MLP neurons of a small language model. Each row is named by its layer, matrix (up: input weights) and neuron, and shows model dimensions 0-191. Each number is 128 + 24 x the weight over its row's rms, rounded and kept within 0 to 255. Numbers have three digits each.
After each neuron's rows, "fires on" lists the tokens most often at its 100 highest values on Wikipedia text that the model never trained on; "fires after" lists the tokens most often just before its 100 highest values on Wikipedia text that the model never trained on.

L9.up463:103130149141113145125102142085119106146144119097105106129104188124110088206150131138125121131147128118137135144129164163145131106128105119123147098112124118135116126123144101107127109125102077153122130135184115116129110104107111106098143148126152158114141176108190123128136141110092172108127142108100113110090156111159138101122183053112091116154134130105169126076150105126131152101127143102170100147123143122120110150096143142120141128132141105136117131150149142139151096170142092108137093171108112188097092145135170101136157128117164127131106100160143134131135104128152100141
fires on: "S", "in", "T", "N", "C", "v"
fires after: " E", " W", "E", "I", " U", "he"

L7.up344:114077143090123125153141115104179094139101141116130168108155134135121106154153110123106135091118129112130136120130155149128122090083133129123126124138114148112144119161134112131161113183158092149172093074133078117147158112105130089137123123163172184129154162136139129129145114147090097108138138165132120159123163110126170118130107141116150115114171090122130095144135119108147124147109099153133084102159153146086186123112133128166150169110140125103131158086134071120136130136131178112075118128132098097109119155117131126087120140135105112127077155138127108113142151152126116143
fires on: "In", "ough", "=", "et", "the", "The"
fires after: "\n\n", "\n", " ", " (", "th"

L3.up723:149124124102120133085102118157140100162112143124143134133100122079087131108126109141125164178150154154134184146141162109102112105129091101152144153101140149125157146141134142139142098125108107124167129173099132099166142138146132161155102110132143141095139103095125126117122121122131115117130100137110099130168136132185119127129129085130141155117097109148142149113148160138156116100177162154156136146128121151136106104075111086128100142121109077069102102147112140155140093137167103128110146141117143120139137133159130175142115161130144177134082083135067140113107101115115084122
fires on: "qu", " rec", "isc", " ann", "urr"
fires after: "i", " s", " e", " S", " se", "se"

L11.up441:133111158157120116152144144096081075117082129133117130087120126151103088151123126093153114108141149116140087139160074146144138113118166097162177111150114097144159088088170106169127143117128093138141143125140141107128128125077172176124131130055120104132151131152145102182105130180148150145150104098138130128137112112124112118122116146114145113114096115153161115127138154147115125162161164097120124150127133150121135152128115083129103126101136135156145121164145094112087100146146126137114166151107142152118126131131149110134134112115158152133118109084123124186161122148095161107
fires on: " |", "==", ":"
fires after: " ", " Total", "%", "s", "otes"

L10.up198:081145109120123175107133134095163153096155100134130103125114132103098113147138144111148100109139131121139137147142148129124152113149123122148095094174057114142165138166128095128149111118141121088159108153150121115127177101131093129124143171194136126141145096154140146134142105142151119091122162132122118105139140132129126120141138120163102132100083136145122117121120140074104113104157112111134110123141132112133155141094093110144143122140121147153166107116158067134110043149137130116119126107056115142172128153126121160134111128135113109084162159191145100136142123148131144125
fires on: " ", " |", "0", ",", "m", "2"
fires after: " |", " ", ";", " p"

L7.up69:137163094140161088129119094118083090143153121146130145171128108113110139122088143145153071139185124125129167164136125112169109138153116133142152110123131133135116128128121163128132124124145111066165144139126135087134138119146159161106081183106110102157126152138137133127153171151148188137125096126118139129116121120159118138086118158123096118129147115129141086146111140101145092142093133133125114131121127141107165134127109132139193096109117139055140118120140141149122146131096117165136110171068127141129116137064131124129122141119140143089126119109139107102142146149151066097
fires on: "98", " describ", "um", "015", "018"
fires after: "1", "2", " ass", " C"

L8.up451:083160144129131100128138125136117099206102158189122115147104142113169103103162155159159152118165134125105108138170116098098097156106109127131140100119142118116140095137110140157122106142105152056133086111115119180103137167121097146130138156097099071150142111138161133130136134116130136143125140174133124109105136123126132146115112137139156069157106143119124149113101107104145103156123134147142129164139108152088119131152152116146132128114170155143134077137134114114137166150147120106145086104103122158132118139124109088129127115094103142123100105162106084111129161136166089102
fires on: "o", "ran", "it", "ra", "ec"
fires after: " b", " t", " e", "F", "-", " "

L16.up95:146143115150167110153113107118106169124077180151130158115157135131109176084150129131129118107141140105135138123129097149126101102106165099129124100156124135143159096099156128114101135117142106152129139130155162122149147065094172144090121113130118121099142146154131128175108156132087084137117172125131144142152145126165143127131164179149148109104144097117154158129125082121076155117135141098110143118103133169110135138104142142114114148098139136162164133140147144148130177112150128083058109160149090092140121115107112106140118107123132086131168097113112150096139103136118111115
fires on: "===", "==", "/", " |"
fires after: "\n\n", " w", " S", " "

L9.up155:140153135112112188125094091158133103138123059128121082113155108126124112166167136110117140087172073125142095068139147091178136145132101082138123132142120178157109140109158146146118155102107134126118149148118131112175140115135134151150089144116157127144124119094117152119109125184155135106134076158139120154107117076131132157079124124099140162145117107140095107144142125122116084111146122135163075115151128142110109120099096155124134137121117114156138112104164134140114147136139127101142137126131142139125173085103169160107111149132153138125102120135144097160133121150093112133
fires on: "or", "er", "ist", " first", "est", "at"
fires after: " direct", " Min", " The", " the", " a", "irect"

L12.up49:106150122175156123117121105108115103120135135124077133113161081162129117129128111130178111126109139178123105118141158129110149142164133152143165133130128078117130132161168145110161120127136121110110157093137090101119129121139137157130139147126125164153169144100121118130143126083082136132145163102115104125150111125106119132145100102131151129105098111128114133169128123119107120084175163113131130081106166129121114127118138150097111158101158091140125151148111138187108086108154170130105115171095150142136163164134138116170144129124078126143082084187122144135178167100128106122
fires on: " |", " ", "os", "itions"
fires after: " |", "otes", "ate", " ", "itle", " p"

L5.up626:166126168112102120142125103148146127112120127122101127116103132138133173155142117129160115094147144124135091133140150143161141120099143117135156136163157110142145105123124098126178119124150165066134156103156107126141124069130137107135111121097180155104127141153152098174135121101097153132109150104142108110149109120080129109159104140125173145094098116095143134119128124164120148111154095118150093117111154144120155132082141102191165094105107130146098112129133124137149166123132124112149109173128145146074105124063125176173113102125170101127106110132129102127170135134092111122
fires on: " |", " —", "1", " ", "/", "."
fires after: " ", " |"

L5.up572:183128100105173126117139094112135167151152115097079099152156135080143131100149131138176127117133139157140136129113135150107142139140177117148125109145141078120097117123159121164113116120141142118109154131173097178119142147144139151099148125122149083169126141148117180087100147110132105169137135100157106157139105117128111174109135113156111113106106142139143167119078152101116166135128113137110114146147098120134066114102144137154128117180130145119120115145144135130121108098090180104107116143150181092165128114128095143132123149141130081121158100131111088121086130125119125117
fires on: " ", "ed", " −"
fires after: " |", ";"

L10.up749:175088127159109155137150125109144101131102134113102117133157133158177091126123128138096125097159138134134104125123125130130155125085146102047141118133045131094097103107112132158112145147113110134122148116133176124150139133135114093128105187168162101114146125135099115128099136140071130151150097148132098092133159144096120156155168116147128111146138130138149129132115108149138158110134145126114090120163104145128136177131102151147144145097149138128148067105142125131177127123135106141142141128113109145084131114156113087113172129094154139126091136174103100085111134114126139140
fires on: " It", " and", "y", "at"
fires after: ".", ",", " C", ";", " B", "C"

L5.up156:076152128137151099101143119111110100141124103107118109130104134151147179105140141175131110097111108103115116088119165114134061141173116134147131109160132086134127111129139145131103114122157143112130156092107122149112131148137170108113124139153163140144138109128124152162073177157126082138145108107153072136077131097094133152125109088129173140097143137115149143117140106162130120161119126109143120128083119092115155128098147159149164139095142162111118154128109155149155124075103118100132116176113144146134124145137126097090145113169149188113138120125131115157145105163147143158
fires on: "0", "1", " ", "otes", " same"
fires after: " ", " |", " N", " the"

L5.up522:140101101125143151153103116090099148124095109140140096169151111116080160119135139134169146088151157136141125149117176146155129175150138103101146116125108095105142104149098121124128173115149153129133162143098138141139085114121137136109122083120101130125164114114145107120064134195123126136166175104130095095139120125104125159158105153148101161113134118157146100132158136112093155088166120138114158148150087178118179145090127151137151094116133157093103129138124122134143101149130107097119105121124123127136150151084122109127103078159138112084120158130130118139168106120132154128
fires on: ":", "-", " time", " Time", " World", " |"
fires after: "\n", " the", "-", "ade", "A", " |"

L3.up607:146109127120143152120131119161140140126104130167145122128131122107167121127127159128125086101132076143108167154184135146093152138141131131122087120125153108144115107140116125116116144114108094124085171118083175164179129156143137146166084101126150126122090137101169121110100115184105139128139128122135103103130092123123156075102115163104154129109120135154125193117136131157152119143156152117156128147140101139094167127107113104142146126142113133150131066106137098144129093125121128120165165132161114144162096121152144119089137088083113138123074145163106097134118165091104121141
fires on: " He"
fires after: "."

L11.up109:074102155150151118149167128095148106113118110130098133095138129131125157116139144159099143117099110105109090112147142120127119116162144098154123124138061131185102127148164139128152099114156116089148131125120076090124146106119120166113144155145108117119127137154156123117122131166079104096113101155142101131150139133183115161147124093113170142145104109083125152131129104112119170144158165133128103142116165077109125134083136123109176116098173128119134115113152158109143103151146096152126122115123147140094099146162127141142070142127104155103129090153140133138130187138148126094
fires on: " |", " ", "1", ";"
fires after: " ", " |", "ing", "out", "anc", "ad"

L8.up131:156160121101143158093154095140117134169142085045093124110132143120090098117117119187131124108110086121157145133132100133113131164123097105146111067153117104116154102136116146115153190139140128113145170148133096132130088071152168155119125114141113093120101152146122140136142124133090137137126107120159115117121175123129134164136147129131143153139094113131193093122138128157116134082115142115107133125136088120158167117101126176116131151131091123122164137121146127125160124177107120124129121158080135139135112109134131111108181127137149112174103094130127110114147134110149110138
fires on: "S", "E", "T", "D", "A"
fires after: " I", "E", " E", "I", " A", "A"

L7.up649:101139110133100132151108097170127128081148153148134130150098119125123147143123140142139106108115124162137157149122116132112163133127125142069151127219112133115092098168121096145077123141122105164107127113121129103148093077112124120136103118136121108114174143147146127119121121124123143108112095106131117127129094082116146120086152123134159173158120147115151098077113133131126151134125110103119131121149126132127138198121129156136182115138126108121138105100121195133180138153142135104136118157110110147138127109118151078102121125103152155174141104116134111150132184139195100126
fires on: "-", "at", "f", "ar", "–"
fires after: " al", " L", " H", " con", " e", " Al"

L9.up211:153118142145169187173102160122151155147111132122077178146115088145154104146167127104156089082127119097096106127126123120100120157132178143126128178121093142137149089118079102067112158165098147110096122122121154123127156137086141150106086149160131132109144124124133137106146103142137130080169162126125125145155099142160114130117120136157148123127105119142107113136182124142128144141128159124162131158127103130132101119111087126140119122137129170155167096123105110091135131101165114128120132072149092104151127111145142117136100134108163097090110160122128124157118110105148108138
fires on: " the", " its", "ity", "t", "ces", " their"
fires after: " in", "per", " for", " during", " of", " For"

L12.up346:130120121132111127128170125103179144108115129139132149161155157189129130141116147085119123137146162125103118108099144098141093109184128100115181152147095116101149092145167157154130132118130151139161161133128104111108104092092144143112095136115156197144137136133114105083109130160072111102099120145147170174115138100120108115155127108160145120102122096113109155098111116109138146147152163130140125111147156147141121102142135127108148133135140127157059136140167158114119146119131100132102095124092146169131145099133132075122138112085147158144108116169119123117138152116097108089
fires on: "\n", " ", " |", " —"
fires after: " |", " "

L5.up670:119116161134094132116168146133125095144140159152153159154141118101129088122200139116154135086085144148156103093123135082102113144145129110152098160129104099107125110138156135174163088126108164110131129131136087112102111119137132153103133142085173143163155133131140139160158125097106165168091135095169123070164159137103102133137115077125140091112114148105102126105148141137151104138120119116106089167121143124121099119122153084154163120142112116134095115127175149137125141137155129126165131161168139100102093162126126135140103119093132105172154137121124094143115149128136132145
fires on: "4", "0", "3", "8", "2", " "
fires after: " ", " |"

L8.up226:158118098130135115141123130145141093152122130161132142114094130154119144131087164123133123119095111139118156074156131115105117134123105120122134121162145140121072153120107116155118187148183138122098102123129157127113143087145143124147133107156135157152138141145133160106156125117114186142147108081094114160137143109141137137056168180124134137105145134150129105106114153061105128145099192141099113147154146108113102143099093071107157123133147112132122136111139119165139166144114152114078140098085115157135133164135123142093128179112121119147148113126098117106150119124136136088
fires on: "an", "ist", "ood", "k", "en", "it"
fires after: " g", "ree", "re", " ass", " st"

L8.up374:129154126140117096113126111118154096099122113115107136092162134082119107169124132137129147124182130121122143107110151146130143169106147128173092101187115113105103176130133157162134154140165151104118101129159147145115120134086129107127103124092139083101122130140169136142155110140155128129135100094112135134143117145157142135116165084174133138160139081118179166132144140139150107080118137131107121129136104134126131072091136109100100162119145065147120178162151130129148120142109169124079083103085131125147114097135142145162122135122129174116156115146154110122141107128120134084
fires on: " of", " other", "ant", "ory", " name", "ed"
fires after: " one", " the", " each", " w", " qu", " b"

L8.up97:141116114120089157123154103130130133152159117133123131137134137103098124130101144134128174148130139145106062129131150165118126133137140059143106121159129114100154141141160105130138107155121116134164156115150163082098140164116105109147119141099153146153130124138125081131089109161164153109129104108152077164155110094168128114174124148082125193136146116096160144133127113115128177145083109132169110099139158130081129122079097154130102094154110145135138157126132103122118139112127111116137132122121116118104075133106127152155144191114129104132121159089098092136155139152103132132
fires on: "-", " inv", " b", " sc"
fires after: "\n", ",", " was", " and", " ("

L12.up742:106155137144128096102100124143144082087146124153128103105122091138101135113132116116150147126146086125146136185170126133101119101136127132124099121136125136123114102146132128103161100122148162128172135122171170129126112113135129119110118101129128124133122117095144099165063151093108147129105093164177144117119152136108141102176106105126111133134183094136125122153154118136125138157128146114120091065111145119131165198158146122122137113080113119132143117108114159098130120123097097104126097146135125062103127177131153108126121178155122190106101126153114154111125178133135129134
fires on: " ", ",", "2", "4"
fires after: " ", " November", " January", " March", " June"

L9.up312:137102132135118160126114065111143151145096131143128150170114138120136110120142123126122127115131126117151175129088134071114095142135099087156113144093142141191151085078114189104171129122116143161148123114165116116156118117140105145145146077108133103126153165137156146115113142153101097111161147106117133157117145098112133147130139134138071149118148152113141085143134121147118094127117128114119120103102128153102171093084142112171107121158130115138122114160162159121152160155164169107119152162129096097127119111116133114111124121106119141140162129145101122151104182156142067134
fires on: "===", "==", " of"
fires after: "\n\n", "\n"

L7.up352:122165163126159102130112098126086085153154140128091129147155110179141122126138136159124083129160109104139164113129130103130093114116156147116144074129164107148170107139142117097134086102137117107154127146084114102089137119142149147161153105099153154152076117129124143196135089096156112119171166121118104152153142149127133160098129155124106115132118116107125132121119116201137109084166144145149137152140103107142121100103115148149147119145132097120157149130148143170116127170133073121074139117130079137088130108149123139149144119157142117137116110132130119138142124140101083114
fires on: ".", "ics", "S", "ly", "act", "ic"
fires after: "mp", " I", " O", " U", " A", "1"

L12.up713:123143096135131155115148096084127089140130122124127179118134120144131127112149134132114122117152195139133098153130128142100146176130099063119129139173100133106110149107100091106165132146101140113131101087143122176145156120143155105115152130138148171107121106154132149143152164113139132167137109160088101178142169131125143126156128095118148135114136137160111138113142136104156154113115126148092118122151136141128114153100104110155141128147128110132101151102110115089146143106087155102112118091144146119111115147032145118099138130155090105122099110170108131130091162180095136115
fires on: "A", "  ", "w", ","
fires after: "\n\n", " (", "\n", " |", " L"

L7.up766:138092140119065145131167129111146173158129113133154170127142150139104117127142118123153131102134133128071168108154129121107109095131119102162129128145157127204133093144095092130115103156121121101129093088134086121142134136113117131158110075141158136141178098170135113139127121094113180094126125137170103179130149096108169132145115115131122137111145116143124093134106137117143091137141134126126117111118158124100164090076156147100143136157141161142126168083101109105140125114106142159157116143187158115095111171143134119133133102126136110128121088157139089122154144121125116131
fires on: " with", "-", "\"", "w", ","
fires after: "\n", " (", ",", " —;", "3"

L16.up48:117152077164128141079124106145092142135165126133127114157126139141152096083132146125133106097113142146153091135126136160093181132132143171121143114134117095123118106107148113146089146122091114173116106110123155143155104177158154123126101163152145141112124178129121122106112120141154130118084076171128131080112124139141113092140153137105102093110149135100143145073127138157175139148111112091136116108114095134140148145083100122114131104145145152155102115107119126092181088163127150115144148157149114144117134141111107106100098111165165117149128140125112156086141137151184146126
fires on: " ", " Ch", "Ch", " He", "e"
fires after: " in", "b", "\n\n", ","

L11.up615:155121129107169160141100127132109118129106121134138122133147103128097149128142133100132145137157095087071111090096085125173158191172114110107125150132117123151103127160101058137121105120107110165140094149118124104139139125097099126145105126130124153132100127095134143145133133114120133190148165159076144146085155133132129150111160153122126085124139112077139111141118149119122108158147148160140140105150145140120154133119114116128148141113148111151119142115128123135130113147111119140118090148061120131135192098110185181164134117083120078157136129148122176114129148120154122128
fires on: "en", "ud", "an", "ri", "all", "ill"
fires after: " D", " d", " st", " St", "D"

L11.up606:139168128154111088106108101133119138162161138118133125095150124127114121120141151122128134161132109119117170132163140143113123151056112139091156154173090177104085099146117139129156140110137135144115133129146152128100095157084140094149077125099099087105087130123125105163155161120149133147061047127147157155152139141138149136144131133125128140181176102094118124137128109134107136134154103128081138130104142149119115198132131113142147102100139141103136106143097124109114134122135154120163121140137111100083129154121129147130165158134127163118122102161117145135098152103111120125
fires on: " ", "1", "2", " =", " |", ","
fires after: " ", ","

L5.up495:136107127138174130119152128152114085145138107126120132163187128107123136132141112123144146127141133099128103089095113172120139150109152079141175114142126109139106124149103112164121068156138175117133100122158116133106134125103107123105160155080113116141094153111120113167135103134156131110137142139139123107137114075139081138092099142141139139149120120113140145148087147124159157106160128122095143105143127104144087096141091127146152145114141112140128089118138133137115115168130164169089109158126174116091140140222119103157135146167155173123146090165134123106128107130114161136
fires on: " ", " —;"
fires after: " |", "|", " ", " —;"

L3.up185:116160099104130116109094101150070149161160140145165090124139106094117187102130112161127144169121123127177067135097108131159108132134146130139133127103136073122130111126123117150116132096127142140165108127152130149122134134138111123150154107141101162163151115112093104081124146126126117119135135132138120101090067181169156156145116160096128154130141116126094096175163114116109110142105153113148155169129149089157123137107136139157137132125151150156136111134124126142103171128128140099094132172159112154104131095114145122122125110114092148132087099145091108124106162148167081140
fires on: "2", "95", "023", "024", "94", "026"
fires after: "2", " ", "1", "–"

L3.up526:113127129127118109167129145151114154126121156130147141162140072110086155107124128156147131100160145160158102154130140138121101119105123120076163120115086127127163144157156107109118161123124092144143111169114163149106143165128124109161108085088139120165147086120143144116092135155118106101114166183133106115158141167071128124137160143171123153130142099149108148134104122145113155130101113178109164119116080156108137147101103120122101118133099115098127125160138070127095160167143133146092136124113107154101094122080154151124128103138130122115111177133170112120157140122134097111
fires on: "-", ":", " ="
fires after: "\n", "ade", "us", "\n\n", "ies", "}"

L15.up411:153139082100169101124110091112101117094167109136107186106167140160125098154152105139120107152101126126094149150167099153072136106118120092161125124117118122129101098131094109105154094110129153154138123122147168134144138112128131103112112130140195139126112142101105147167076155121133124104146165132104116135094107142102162125159135123172177131148136110166136159130102119133131113177147085136149122122171137133121127129124143080113129128096107150133110144160123112143108119107141109140097068128192122105120132142130091149122121113141123144145108167074155126156132160151130121116
fires on: " ", "2"
fires after: " the", " in", " ", " early", "|", " ("

L7.up186:135155142112085143132105132125100100114121116151086104129142172154131120094126127127125125147171127156124147113167118168103121136182136086101115078139151126112092148170119174119088132127133073149101120114152084112121110112131161109119145117140133134079117147116154106130142134131108170142156126119148080105113176152111170145095143105162125130104169156184103146107149087158134147103150112065112137131129122139124126126133149168099124124134101120128048106157152171171137153100117119125138129130126150132133125120111126127142135150135127153128112060117131145128121132168124131157
fires on: "S", " of", "N", "L", "arly"
fires after: " E", "E", " I", "A", "O", "I"

L8.up223:155140119100162100149103101130132112168160159108125143120089176094154135133080108153100128115156140158160154101121135133119135112142101125139137087140159084153117132127135133105117112145098118144112154097152069069120097110111164134171112152110092162136139143109151134091136095106109138129120109107162105077120164123156131104130150097121119118124097096147157134114157117129155110108161155111127133166119141090135164126103123160121184096110095162099145146173107145154132121154153122119128097153144082148103095139089125143163159126124139157116150114125132096157126107172125128156
fires on: "R", "E", "T", "U", "B", "S"
fires after: " I", " G", " E", " H", " U", "E"

L9.up193:132131128124095097107134135154150138140182108162122141133114121107099127156166155144122122166126114105137126176110090165142128107107142163128149122126122128124145111131154149161107119125144122098115144128169135097074110159145159129122083113156097156116174142103110152114117159114141133129141118163103133094119192109137144118092121135166073121097155106124165109111157103151122156163211137135097150121141136142120142177104135121146113100122129119134113099115128132097087141132111101107152068161129110094139120095104133119103152097123116160117130122159123123117095163136134057150
fires on: "1", " ", "2", " November", " April"
fires after: " ", "1", "96", "98", ",", "2"

L10.up445:172120167152148148098157105125124119133128103150100109129162103132083075129150109118166098133130111120174141144139119124121133147159107150184110102170130149154150104080094120129122171162142146141131144104087151110148101095151165132130092131135083148130155112123135134154122119109121154119167136146100145165147132172109122130137133098127159139105164135096142132064082146113131076167114140111099091127113116115129133155175178150117123128135147119139124165106093131138157117131091105099145134145136107138116129092120131089130157066129133133117115143150120116140134107084109130076
fires on: "um", "e", "ter", "les", "pt", "ic"
fires after: " Gr", " charac", " Char", "ri", " crit"

L11.up208:118175129132133118105132134106121114148147106135090137143169130148074140120146155129129129153127133113101121151165159104092169138124064049174124136129141109106113130141128120146149170104140115143111123100122167171093107126090120151113127135104177112127142131129146120162090105149067152124114152130173132149134152111140153088186122141137128160101161138136101151160096138094109109151103090118117123154153141128103136154130133120121154159138099146099085118082112138133140112093129102137165152142132084112166068101161118150112145131104115122125131127113131095124134164121126120150
fires on: "ver", "if", " Her", "ow", "on", "el"
fires after: " ", ".", " I", " Ang"

L5.up751:105126131122118167149111149126122083085140158171169137139123077147164147163097133165114149110111185165148135116142111122136115172129127106127139128125140117147130090158102127084145154117137159145067109101135130147117140096146123106145115103128169150127127123117111085117133176123127093125124146104160094114092118136079088128169124128114175156101113119135156110097083129099113164169150122121130143078138100149133117149093097106118156116123176139157083139145126116125110116164138152132127126155181153142121134113111134150106170078152130104108147147144109107160120136107134146108
fires on: "|---|---|---|---", "|---|---", " Time", " App", "ength", "ordin"
fires after: "\n", "|---|---|---|---", " |", "-", " L"

L9.up58:148146114092114129156081130127133046145112140157115122118145155143082195093108144144164075108170114130139106119126135161117164182136114121098136123088099131124113121114131120122100151136125099130127139135136117108142131101130134127150119122154115127156146122135143127096165113121109133116181177116146072170157139122149105105114168098107112144151122112118113153120158098161115121109155177099090107127114110097159115154133115148126139148146142138128146132106122137161134123102081127131182128157099128167142094170129168138119128106081105166083094094141124125119130158148132146131
fires on: "S", "M", "B", "F"
fires after: " A", "I", " I", "A", " F", " G"

L7.up719:116177112110154128111145112137144091102148119082124105097146141119137097125134116072148086119145115140135156094107130165155138133138138135172159100156074093160142092139121106103130161161154077167115153139122112099135133131115129119119117139167130103126120136159152130147165114129092156130117137142122104111151133141131150105090125111088140129120098125107131109151151135175102129104138120142157132149139113077118131099093106141169140119101098124129096092133177120119188141135106094122126170121133122140092094136113118185140154114170129168173141109166181119163142156138121100126
fires on: ".", "d", "T", "S"
fires after: " A", " Ab", " M", " I", " Al"

L5.up602:124111086128126145144110107158131148093087129188137133149130103077130149125164131170105087115146155144184111120130138155120080156127135150155158123111148119089132113117134133118120149112126165123127134124116180100135114138144176119103139080128122158117120113159141122084104121136099122108123147105151114163105121148113092111193091154134159151124160099112138134125143135153122105118118157128107146131164122129133114112103158139170167158089112122140136153131070156144092127081138153121120106167118157125111163108090139113127139125127143141137099087128106101120171127095064145162
fires on: ":", " first", " only", " time", " age"
fires after: " the", "ade", " The", "ies", "s"

L10.up507:179131094107122098118087151125112147145163101143138148096133152161122115127144122117097139115128089122158104136153133147142105126113133116125104092107079149117115120137121147101126114124178130126141129152162158139159120152121148118126132118089106146120117085124126148138120117096127134123128161116159127134152128136123142120113189109104132121091136119164128150183161115130126120184090145126131186076106173135137157171102138083136092150120134126091110155114126117122072074115111143150124170182096115116117131129154101071169114143121143160159109121147086144122129185136146104133
fires on: " ", "l", "ill", "ar", "ag", "ount"
fires after: "ep", "p", " acc", " rep", " p", " February"

L10.up537:121093119137127107090126135144105133145139119110133135094156153081144137132168147121155110132103147148125108064111118145158122123097165137146133116127155103128159171115087102156121153136141136120175107126122085111137144131093154121121119125087166127152091141148133154139142068111094155073121126144141104170105125097127138137175160142142129175150156154123140150136107126126105119102129116135121128163148104127091183124109079147139127084176151146153153121142072120146126156132110145102107114167122107089107119098071125133134121114103142163106164152133132100111138148168094155128
fires on: "-", "born", " and", "(", "aged"
fires after: " (", "\n", ",", "^{"

L10.up590:147125126147108126155134099147160170114145117093108157124122146127107103121168165137144061127101128122160146147116146115086169110136135143126189115089146145141080088086159083113112140151127145133112172123166138115152145165096067089173093177148105112135113136119105131145072137096153097127174137130164156137130168138142129112144147155119122125130159144101120127130105108177129117116114115122149146108108150127089137131116141097113118139133131107113148118091103114148120127105132148151153130124149092142111142100099090155118090091094131116129148136136128094149160149102168110146
fires on: "ult", "it", "ed", "i", "hed", "h"
fires after: " in", " c", " C", "ac", "per"

L9.up277:165132092190152134109097144133113108121146099157134157114098101160111168140154143151169103122128163125137167124135133089142120147113139098157149133165174124123116087131100147145127169139147146102141113154148121141134146100132122125136169126143112115098116139140140125167115090120173105072131116101128116132169114109117127148159153143111122142135108140114148123115118135166114092117121185152098069148085123117113113098074131136108123116139150152126137130170130134171147133149138147099099143129141123113105140070125084097102099105107120135142192109134122127135157157074098099100
fires on: "\n\n", "==", ".", "==="
fires after: " |", "\n\n"